config.toml
num_hidden_layers = 8
hidden_size = 512
num_attention_heads = 12
num_key_value_heads = 12
head_dim = 64
intermediate_size = 1536
vocab_size = 32000
hidden_act = "gelu"
norm = "layernorm"
norm_place = "pre"
norm_eps = 1e-05
positions = "learned"
qk_norm = false
attn_scale = 0.125
bias = "none"
tie_word_embeddings = true
parallel_block = false
init = "normal"
init_std_qkv = 0.0182
init_std_o = 0.00454
init_std_up = 0.0182
init_std_down = 0.00454
init_out_by_depth = true
optimizer = "muon_variant"
learning_rate = 0.00146
beta1 = 0.9
weight_decay = 0.19
lr_head = 0.00881
max_grad_norm = 1.0
warmup_steps = 200
schedule = "wsd"
decay_fraction = 0.745
decay_shape = "linear"
final_lr_fraction = 0.0
batch_tokens = 131072
max_seq_len = 512
doc_mask = true
train_tokens = 992500000
max_steps = 7573
dataset = "wikipedia_en"
MLP neurons of a small language model. Each row is named by its layer, matrix (up: input weights; down: output weights) and neuron, and shows model dimensions 234-329. Each number is 128 + 32 x the weight over its row's rms, rounded and kept within 0 to 255.
A block is one neuron, or neurons of one layer that tend to fire together. Before each block is what it responds to, as a language model described it from the Wikipedia text at the highest values.

Responds to: Mid-name abbreviation periods
L2.up356 [109 197  84 147  75  61 159 172 116 155 141 123  94 169 149 159 146 133 119 121 101 168 123  95 133  49 142 139 112 163 134 136 175 135 119  86 124  97 102 121  96 145 173 114 115 150 165 131 125 155 135 144 125 128 112 161 163  87 110 134 153 138 166 222 123 123 137  54 162 119 148 110  96 111 139  93 140 149 108 126 161 196 122  95  93  96  18  95 161 123 162 172 148 106 101 116]
L2.down356 [109 120  96  79 167 132 185 203 161 131 131 126 130 147 133 175 100 141 180 122 105  98 144 151 128 143 126 189 130 126 155 147  93 147 144 159 113 153 154 102 132  95 128 151 137 103 182 102 142 132 127 163 147 130 118 124  75 112 115 159 165  64 153 140 118 117 124 156 109 113 121 165 146 151  95 131 168 130 138 141 140 107  95 147 113  82 187  81 152  68 174 105 169 195  79 142]
L2.up1241 [143 119 115 113 164  48 153 162 154 143 110 138 148 106 147 126  77 165 226 119 142 131 112 200 107  80 109 149 154 119 147 225  86  85 145 158 197 107 105 172 105  59 153 164 188  96 154 199 139 152  95 136 153  86 179 114 153 102 119 182 116 151 143 127 164 116  79 175 115 103 177 135 119 136 104 137 140 165 119 178 147 105 171 100 120 119 149 137 168 135  95 123 158 141 255 164]
L2.down1241 [ 86 121  82 147 173 145 122 101 137 154  80 175 125 117 147 124 230 146  95 165 107  88 132 107 131 131 103 132  92 129 150  86 117 151 141 164 114 171 196  86 173 106 142 143 119 149 152 127 168  92 164  91  75 151 130 158 113 173 124 136 102  94 102 138 115 117 109  56 144 154  71 116 135 133 130 112 139 162 131 161 150 144 164 153  97 130 151  99 124 122  68 156 162 109  95 109]
L2.up1354 [134 111 115 139 104 119 106 124  89 150  99  86 142 156 148  91 124 100 180 130 188 196 121  79 113 109 114 131 155 157 140 141 168 192 174 114 182 105 132 131  97  28 103 119 128 101 149  92 199 126 145 103 125 131 149 175 142 110 149 121 127 127 117 145 138 160 122 106 147 167 148 115  61 140 154 115 174 168 113 124  99 167 110 129 118 119  92 146 150 107  77 188 132 138 118 213]
L2.down1354 [213 123 125 143 138 144 117 172 154 140  66 111 131  77 132  93 159 132 202  80 200  92  94 107 113 139 129 141 189 132 124 122 144 112 166 155 145 113 130 176  80 126 144 152 117  93 116 153 119  82  83 142 121  69 122 127 130 171 102 143  93 152 171 128  29  91 128 111 139 127 126 118 188  90 100  95 127 175 144 186 108 167 130 159 112  91 107 151 100 135 137 147 127 142  79 120]
L2.up1471 [125 164  90 144 176 161  98 162  96 197 101 108 175 185 154 172  82 126 132 144  75 150 123 178  98  97 125 180 168 113 165  97 141 133 100 106 161  93  94 166 110  66 112 139 195 143 132 185 135  92 140 144 113  85 122 123  99 143 106 125 124 114  71 154 138  91 117 158  95  92 152  87 171 123  76 130 153 193 117 144 146 124 147  92 165 142  86 128 129  91  74 122 108 137 122 179]
L2.down1471 [134 173 144 159 151 131 171  92  98 115 126  90 161 142 131  75 125 123 101 168 179 211 170 155 100 114 108 124 141 136 134 130 108 104 112 198 165 187 101 111 158 122 131 185 185 143 169  88 154  96  96 107 190 178 136 121 108 103 106 147  72 118 108 131 144 116 121  85 193 129 116  95 146  51 154 137 112 175 106 108 163 123 172  89 130 100 216  93 120 124  58  95  32 158  87 172]

Responds to: Apostrophe in "men's"
L3.up525 [ 97 153 159 169 140 152 115  90 114 111 128 163  90  56 128 137 107  81 104 131 178 178 105 107 148 122 154 148 172 164 128 147 190 164  92 112 135 182 113 126 129 167 114 126 114 113 205 106 100 139  76 133 139 159 153 146 109 156 118 161 114 153 153 118 136 107 125  86 125 180 181  93  51  57 134 139 148 104  68 128  56 147 151 113 122 166  78 116 125 124 130 126 138  93  75 163]
L3.down525 [154 131 104  88 131 105 154 155 145 160 143 111 121 128 156 122  70 180 100 130  68 180 149 151 167 150 105 118 111 158 165 112 173  96  76 136 136  85 136 147 172  92 124  74 190 142 149 153 153 155 104 146 105 135 107  76 137 112 155  92 136 146 145 144 155 130 168  86 110 138 114  85 120  90 105 149 129 137 132 133 154 129 125 139 124 143 138 133 155 197 129  79 121 162  97 123]
L3.up911 [ 88  83 117 124 154  49 153 154  79 118 117 143 140  89 149 124 151 130 178 145 114 140 115  77 129 103 118  79 128 107 124  90 127 155 136 137  54  85 113 146 172 125 163 128 115 153 123 110 118  46 169  85 136 172 102  95  99 142  84 104 114 160  78 189 189 146 138 143  69  96 148 122  88 137 145  89  78 118 103 114  79 119 108 146 140 142 153  98  69 144 125 104 130 148 136 111]
L3.down911 [ 99 124 122 111  91  97 102 142 165 139 114  98 150 161 113 105 122 198  72 179 115  66  96 146  96 130 125 151 120 158 124 108 154  86  51 114 125 141 134 122 165 112 159 108 140  78  63  89  74 174 176  70 102 120  75  91 128  98 134 139 138 127 157 127 119 139 148  94 119 138 150  57 105  90  99 180 127 100 113 175 174  82 172  62 157 200 161 135 222 154 161 159 153 114  91  96]
L3.up926 [101 109 161 153  91  93 146  68 107 210 136 114 166 161 134 113  94 129 144 180 178 131 154 138 129  62  93 142 150 147 168  44 188 186 132 124 151 121 133 144 152 120 134 111  92 142 121 151 150 132 129 168 194 161 166  87 154  98 129  49 117 109 203 158  61  99 163  70  55 146 133 169  89 137 166 125 124 161 118 137 163 112 115 127  84 132 147  97 122 108 137 117 192 118 113 130]
L3.down926 [ 86  91  95 118 145  98  92 130 153 130 170 106 140 131 150 125 162  96 165 138 150 100 154 122  95 127 117 116 136 126 147 143 104 112 181 112 137 106 153 146 121  89 147 137  96 107 159 143 128  80 151 140 136 138 126 155  96 125  70 132 122  98 109  61 226  93 178  83 149 103 168 101  57 102 154 132 134 100 157 112 140 101 145 147  90  64 112 170  80 147 155 108 113 163 143 130]
L3.up1187 [132 160 206 160 112 118 130  68 108 143 135 174  89 129 128 137  78  91 145 106 173 178  96 100 117  22 149 131  76 107 112 130 109 195 198 102  51 159 182 111  75 145 112  85  91 109  89 138 141 143 117 129 120 147 123 174 134 134  63 186 115 105 118 148 137 149 143 125  83 154 121 111  84 161 121 172 132 125 138 149 122 162 151 156 165 115  83  81 100 126 152 150 103  96 150 132]
L3.down1187 [114 137 107 118 190 155  81 136 115  48 146 127 150  84 133 160 103 150 141 155 153 191 131 112 130  69  95 105 191 182 110 112 172 152 122 120 152 143 141 149 171 114 233 188 104 153 122 118  49 138 169 156 152 124 134 165 115 125 145 158 136 143 137  71 158 135 103 147 144 102 113 191 131 183 125 110 124 106  96  55 107 108 122 144 160 131 169 143 116  74 139 111 110 143 102 121]

Responds to: Compound-joining hyphens
L2.up426 [115 160 126 120 155 155 142 116 125 167  91 159  99 128 165 131 146 157 107 119 101  87 150  97 115  91 164  94 106 124 180 196 184 137 138 131 111 145 128 117  65 127 152 141 153 102 127 123 112 140  94  86  90 127 185 190 210 103  96  73 101 168  98 196  73 123 128 130 196 112 142 149 109 126 136 184  82 162 149 132 114 193 120 122  90 138 117  79 158 112 139 101  83 149 127  89]
L2.down426 [146  77 175 105  84 106 112 163 102 119 156 141 154 113 163 135 111  81 117 113 126 113 131 159 156 120 185 194 123 192  76 107 133 116 145 184 184 150 141 187 214 152  62 134 111 115 153 131 124 165 126  74 112 171 104  97  98 168  99 152 135  86 119  89  94  74 122 133  57 140 108 178 140 121 124 141 173 133 112  71 134 148 130 150 175 114 169  83 144 175 146 117 188 162  86 136]
L2.up540 [120 140 137 133  92 137 174 102 120  96 109 140 121 170 108 120 166 123  99 127  89 140 126 111 117 136 106 136  92 161 168 120  58 131 166  37  66  63 140 124 102 112 121 176 125 148 161 141 123  88 156 107 120 119 104 121 158 101 111 127 125 146 169 162 103  81 156  70 127 117  90  80 137  93  70 210 148 133 111  86 108 135 123 143 111  98 138  94 158  98 165  99 100  67 141 127]
L2.down540 [140 179 179 169 118 141 161 107 193 138 176 151 106  71 179 108 165 102 175  93 128  97 124 146 175 103 123 113 125 139  93  75 140 109 150 123 177 117 131 235  72 178 143 179 134 147 223 114 124 137 114  67 151 175 214 131  89 138 135  78 138 140 130 120  92 101 158 108  71  98 127 157 143  78  99 147 122 159 109 129 157 111  81 145 103  83 129 151 139 151 136 101 163  81 117 132]
L2.up956 [ 99 149 161  94 106 144 186 202 113 196 115 159 156 155 103 139 146  38 115 121  68 181 134 110 135 183 152 175 109 155 161 175  58  75 127  70 108  77 145 116 121 119 146 162 150 145 107 148 110 102 144 138  87 180 119 108  97 154 148 123 147 106  93 123  76 129 150  92 118 104 121 119 159 117  69 126 117 184  92  68 186  96 102 156 118 137 113 128 143 147 105 130 112  95 174 111]
L2.down956 [119  79 127  79 159 130  93  55  94 167 148  76 101 144 109 138 151 128 118 137 109 182 188  59 147 150  82 104 136 141 126 165 102 120 139 189 128 121  89 117 139 167 142 154  90 147 182  49 168 139 128  82  63 161 156  97 126 153 137  92 104 178 164 159  58 156 157 142 157 119 116 144 130 106  77 196 147 101  51 130  88 127 114  85 179 103  90 184 109 136 124  89 108 103 136 157]
L2.up1040 [148 159 144 144 117  70 155  99 115 103  93 155 103 148 110 142 118 117  93  93 158 138 108 140 164 102 126 116 141  90 165 157 171 156 104 138  83  87 155 122 145 112 122 110 126 150 151 100 112 151  79 141 152 145 135 183 139 143 163 137 115 195 240 196 128 146 143 179 166  83  89 149  97 137  62 127 158  86  71 155 103 192 116 106 105  84 129 214 136 171 133 134  51 144 125 126]
L2.down1040 [112 175 146 106 141 124 116 137 126 181  89 126 180 124 124 125  80 126 129 113 156 119 142 148  86 197 113 133 177 106 105 126 116 108 143 169 107 173 129 145 129 190 133 143 112 139 127 139 111 166 137 113  46 205 103 145 140 132 156 126 193 114 112 111  97  32 185 123 145 154 120 100  84 136 147 119 120 190 143 103 143 125 115 192 137 139 119 114 169 108  78 132 125 149 107 105]

Responds to: Self- hyphen and joiners
L3.up596 [103 139 168 152 104 109 122 124 154 122 147 176 104 134 112 107 128  86 141 123 171 172 104 112 173 154 156 137 132 157 132 140 120 132 134 150 135  85 134 137 190 118  92 102 139 114 193  49 141 116 113  97 108  80 127 186 130 136  84 201 140 169 160 147 165 114 138  99 103 191 177 150 123 173  98 145 129 181  70 161 115 160 159 135 147 120 205 167 107 148 186  75 198  71 172 146]
L3.down596 [152 141 130 161 110 124 154 118 172 173 141 138 150  91 108 111 115 149  71 143  86 134 165  82 125 130 164 137 161  81  83  89  94 118 129  60  87 105 110 111 107 101  67 190 133 106 156 177 153 116 122 121 119 116  83 128 189 133 125 106 117 168 110 108 174 139 164 144 118 144 108  63 191 103 170 161 119 137 120 153 133  77 110 114  81 149 120 141  81  84  90 126 126 132 139 122]
L3.up651 [107 140 117 131 114 106  83 120  69  75 180 136 146 147 119 110 107 143 127 130 129 155  94 119 108  91 179 107  89 200 108 138 158 104 109 162  63 130  64 198 151 103 177 190 145 102 121 129 134 153 111 140 147 127 157 110 166 149  73  86 198 130 170 134 108 158 116 136 123 174 114 165 108 102 136 143 148 176 124  96  99 101  63 126 119  68 154 138 139 137  91 141 181  98 129 120]
L3.down651 [113 108  68 168 165 158 139 132 150 128 115 126 141 134  79 189 114 129 104 121 116 135 119 115 116 117  77  92 102 147  91 168 138 143 111 142  18 131 106 140 100 160 118 161 141 147 104 103 144 104  92  61 144  75 132 100  85 140  92 122 133 155 126  89 154 115 177 156 116 126 141 182 115 179 151 108 130 136  87 134 150 149 120  78 145 116 143 129 155  73 150 116 101 136 123  93]
L3.up1027 [116 154  94 154  76 122 139  86 154 123 100 143 126  78 165 119 130 144  91 139  37 151 150  91 183 157 117 131  93 122 131 167  76  73 123 129  79 132  90 143 120 102  93 133 116  73 125 129 120 126 165 134 171 137  67  88 155 157 132 105 135 186 107 100 155 124 127 126 152 129 174 145  98 131 133  88 160  83 193 199 126 125 139 154 119  84  63 127 151  85 173 118 125 115 166 130]
L3.down1027 [100 117 151 115 131 114 116 112  70 111 128  70  74 113 147 112 129  83 129 176 122 145 132 136 129 125 169 163 135 116  90 154 179 128  72 118 177 169 137 193  94 173 109 152  82 134 138 111 152 100 170 175 129 113 130 102 152 114 161 175 125 142  99 103 122 157 159  78 113 154 121 147 159 155 102 133 119  70 133 136  84 121 110 151 133 118 152 181  93 107  96 132 159 147 143  57]
L3.up1534 [161  80 106 149 105 113  66 135 135 132  91 151 145 133 157 176 145 138 150 115  83 130  96 117 177 140  86 162 100 157 159 120 136 171 165 146  87 204 130 108 157 119 100 152 140 193 144 133  96 174 120 122 159 166 133 154  95 140 137 106 119 154 175 139 106 129 116 123 105 109 104 133 181 129 160 117 153 110 143 155 120 155 104 147 139 126 135  93  21  87 158 116 141  89 171 116]
L3.down1534 [151  93 132 135 104 143 165 115 136 162 148 127 136 123 161  83 149 119 128 109  89 126 132  92 100 157 139 134 103 107 172 104 108  45 120  93 155 127 124 141 144 112 106 127 123  86 120  97 157  86 149 138 103  89 144 202 151 121  89 144 136 125  96  58 122  96 123 134 154 158 163 150  64  70 151 142  76  96 222 123 128 151 128 159 113 176 153 117 207 142 110 113  95 155 159 110]

Responds to: Apostrophes before suffixes
L5.up784 [ 98 151 146 191 122  59 145 192 137 142 126  65 122 151 201 139 161 175 105 122 214 115 130  89 137 105 130 208  82  97 135 104 141 154 140 121 176 103 119 178 125 126 108 147 180 113 155 124 137 140 136 138 141 172 155 102  53  77 170 103 128 106 138 154 119  96 157 110 125 145 113 151  69 110  93 151 104 130 131 123  73  93 138  61 117 137 123 136 102  98  96 185 139 143  86 115]
L5.down784 [150 135 115 145  71 128 183 136 157 173 149 132 168 139 123 160 170 126 169 126  79 165  78 129  66  95  89 119 143 156 153 121 145 104 113  97 149  89 129  97  95 178 139 129 228 142 120 120 177 157 136  98 129 117 110 114 113  79 116 151  71 153 141 157  80 144 108 158 162 156 120 109 136 153 134 141 133 161 112  41 102 153 145  97  93 132  77 112 102 188  75 135 105 164 137 124]

Responds to: Abbreviation periods, mid-name tokens
L3.up79 [139 180  90 208 130 134 121 145 110 118  57 125 151 143 170 131 164 143  89 111 101 123 153 103 138  75 158 174 206 148 153 128 190  87 140 127 158 132 106 123 111 115 150  69  69 107 146 169  75 145 111 180 168 147 135 164 142 135 154  83 207 105 149 104 127 141 139 101 163 126 192  80 168 105 108 102 171  64  77 141  95 151 157 145 172 111 139 128 158 105 109 175  65 123 105 141]
L3.down79 [106 152 105 182 148 134 135 106  80 105 197  97 119 121 175  85 177 163 185 145 163 118  78 147 158  92 112 143 194 120 222  97 136 149  77  98 139 179 124 122 162 105 100 121 117  88 147  98  80 147 174 106 168 124 154 117 142 133 194 139 148 102 163 155 101  81 113 130 120 158 117  70 168 140 107  99 141 121  92  80 153 167 108 138  88  85 177 115 117  96 118  99 180 106 176 101]
L3.up233 [ 90 127 149 163 117 111 131 138 135 132 113 164 109 157 169 139 196 147 165 127 123 149 132 174 132  97 108 111   9  78 107 138 180 152  95 158 110 111 118 149 112 146 145 149 163 150 169 104 140 147 162  85 158 147 104 217 161 110 106 132 145 155  92 106 196 121 111 105  99 179 138 104 111 107 145 103 151 155 109  86  95 120 122  88 122 152 119 100 138 130 138 115  53 188 137 116]
L3.down233 [126 135 153  87 161  99 122  31 131 126 119 112 106 169 151 145 151 137 136 208 115 133 175 130 127  80 120 110 118 101 152 137 123 110 102 133 140  98 123 173 152 123 117 103 117  93  96 172 125 102 122  58 118 178 187 137 115  77 150 183 109  96 115 135  87 158  81 115 150  54 141 121 132 160 134 106 102 143 108 146 161 171  80 123 167 138 124 154  86  69 150 129 148 131 118 139]
L3.up541 [ 94 108  82 228  85  86 109 146 116  92  90 174 115 103 132 192  93 161  97 135 130 151 103 126 135  77 131 101 107 125 129 141 184  84 158  92 130 112 105 145 177  95 124 166 147 104 129  78 105  84  86 100 138 161  18 154 160 124 173 119 136 106 126 125 174 192 104 111 134 134 134 156 154 132 148 140 145  98 132 128 157 105 140 164  94 142 135 200 110 153  98 204 152 169  96 151]
L3.down541 [142  63 119 105 125 108 126 122 167 158  55  79 155 158 171 158 137  78 189 121  95  92 113 130 175 147 129 128  91 174 107 134 142 111 109 122  98  77 160 134 175 138 177 107  93 142 110 184  94 115 144 111  79 134 125  89 112 139 146 137 176 107 129  91 100  74 127 116 143 148 141 158 119 142 110 121 212 127 127 151 157 105 126 198 158  67 138 179 126 134 171 112  90  86 164 116]
L3.up877 [100 139 134 183 122 116 114 145 104  61 125 158 153 143 116 132 135 133 154  91 149 141 101 177 126 119 162 120 142 140 121 203 124 180  97  93  89 171 106 145 101 153 150  98 177 118 161 129  95  72 106 107 113 135 146 144 111 114 126 147 127 136 123 149 114 143 125 140 102 115 146  81 151 138 144 174 106 172 151 119 105 114 159 145 108  84 161 101 111 135 171 146 123 162 128 105]
L3.down877 [163  69 158 142 136 165 108 157 151 169 132 133 166 103 100 154 136 138 165 132 186 154  89 132  97 109 118 149 105 102  91 132 153 130 116 137  77 113  77 150 151 130 106 157 155 117 118 124 108  84  93  80 110 126 106 130  83 106  98 150 119 170 130 106 175 106 161 246 104 168 135  92 122 122  90 113 155  96 175 156 135 211 162 127 129 116 134 139  69 184 122  95 126 119 140 155]

Responds to: Before numbers and initials
L5.up257 [142 125 134 134 149 115 155 152  88 140  85 131 108 149 140 125 136  98 128 166 124  56 196 172 166  47 115  93 115 138 119  90 184 142  92 150 156 117 108 102  97 105 215 121  94 154 126 120  96  67  93 154 100 172 147 125  97  93 104 103 144 141 177 154 151 140 158  85 185 163 130  94 117  87 158 124  53 175 113 182 123 114 115 150 151 155 123 114 193  84 109  76  99 105 139 105]
L5.down257 [136 143 146 184 141 176 132 146 118  96 145 126 161 125 144 161  99 110 114 132  92 136 143 117 149 125 133 101 124 159 171 127 155 150 172 164 124 112 148 182 174 134 152  82  80  85 155 106 148  47 133  82 101 198 145 153 114 111  73 171  95 107 105  89 136 140 161 137 155 225 168 160  31 134  77 128 143 166 110 112  79 124 163 107 129 158 146   5 138 156 117 164 148 153 119 135]

Responds to: Mid-name word pieces
L2.up221 [ 89 118 138 133 173 104 130 140 155 133 104 151 140 110 123 114  46 148 133  80 161 185 126 104 161 134 170 169 162 162  91 194 141 168 131 159 140 123 146 131  94 115  82 157 136 113 125 117 133 131 163 161 150 182 109 145 114  79 110 116 143 135 130 129 141  82 128 117 123 129 163  47 110 126 137 110 114 136   0 160 106 130 166  62 155 149  94 142 192 126 101 115 119 115 127 121]
L2.down221 [119  94 150  95  71 133 181 107  89 125 159 148 148 172  64 174 103 149  84 135 150  56 145 157 117  89 175  98 168  99  96  98 159  71  99 128 116  68 138 151 183 155  89 194 122 122 117 144  63  49 196 173 146 122  92 131 101 122 109 122 121 160 135 136 127 108 164 122  86 137 110 118  96 121  61  98 146  88 149 124 165 178 116  84 139 193 169 174 165 105  97 183 166  49 122 162]
L2.up647 [105 184 178 169 143 134  86  87 130 129 138  92 170 163 113 155 146  72 115 112 137 141 142 122 157 128  98 139 107 178 125  79  79 155 126 141 219 150  88  89 143 124 154 155 174 115 167 110  80 151 108 133 100 112 127  82  92  35 167 119 177 150 131  51 134  98 134 105 115  90 144 121  95 107 133  73 103 125 130 174  85 103 164 137 157 162  88  65 120 134 134 130 148  97 144 128]
L2.down647 [ 68 157 113 131  67  77 146 127 130 134 133 187 150 118  86 101 137 132 105 140 136 123 122  87 109 101 124 128 145 111 109  86 120 156 191 122 135  52 113 145 108 144 117 164 151 144  86 150 157 115 150 133 121 143 122 135  95 131 165 165 122 160 158 164 151 121 188 116  80 128 153 114 102 195  51  95 101 112  99 129 165 105  97 179  98 107 100 123 106  86 150 121 139 122 191 136]
L2.up730 [118 139 159  95 153 129 110  99 124 188 162 146 167 132 148 142  74 124  61 149 109 138 117 134 152 157  93 168 113 116 129 121   0 162 130 143 102 105  93  88 102 133 136 100 108 119 126 106 118 141 156 157 169  41  85  99 157 127 157 144 180 112 121 109 118 176  97  87 126 160  86 154 129 123 148 113 135  86 106 130 106 137 158 162 159 197 141 196 140  89  80 105 107 119 115 101]
L2.down730 [162  89 137 146 128 186  96 142 113 159  98 142 130  51 108  80 160 104 140 133 145  93 142 146 167 110 186 118 177  71 132 133 121  90 159 169 119 111 169  91 158 145 141 114 219 107 148 131 125 123 148 109 166 126 112 191 126 104 141 142 112 154 112  86  89 156 114 185 106 119 152 130  79 120  87  79  66  70  83 146  94 116 132 126  93 140 133 150 130 101 158 148 181 103  62  99]
L2.up870 [150 125 153 197 157  81  71 167 135 138 129 133 141  99 122 128  89 105 130 121 177 127  94  85 164 118 122 139 124 170 132 158 150 158 156  92 110 136 180 133 112 103 109 145 163 142 161 135  59  83  64  76 149  92 121 128 119 129 158  85 132 123 138 119 105 132 113  92 157 157  84  99 104 125 126 117 112 120 114 107 158 192 177 141 198 100  79 150 116  91 124 158 136 162 124 160]
L2.down870 [157  95 152  79 161  99  86 183 121 126  64  78 143  92 123 110  65 121 121 163  84 122 225 158 165  97 126 163 114 162 117 186 157  73 140 143 122  77  83  96 124 133 147 112 129 148  98 145  80 130 116  66  57 123 156  66  76 143 155 172 144 132 116 147 118 133 116 172 130  92 151 159 149  96 122 159 165 111 138 196 143 115 128  85  97 112 166 137  75  98 100 107 118 166 154 141]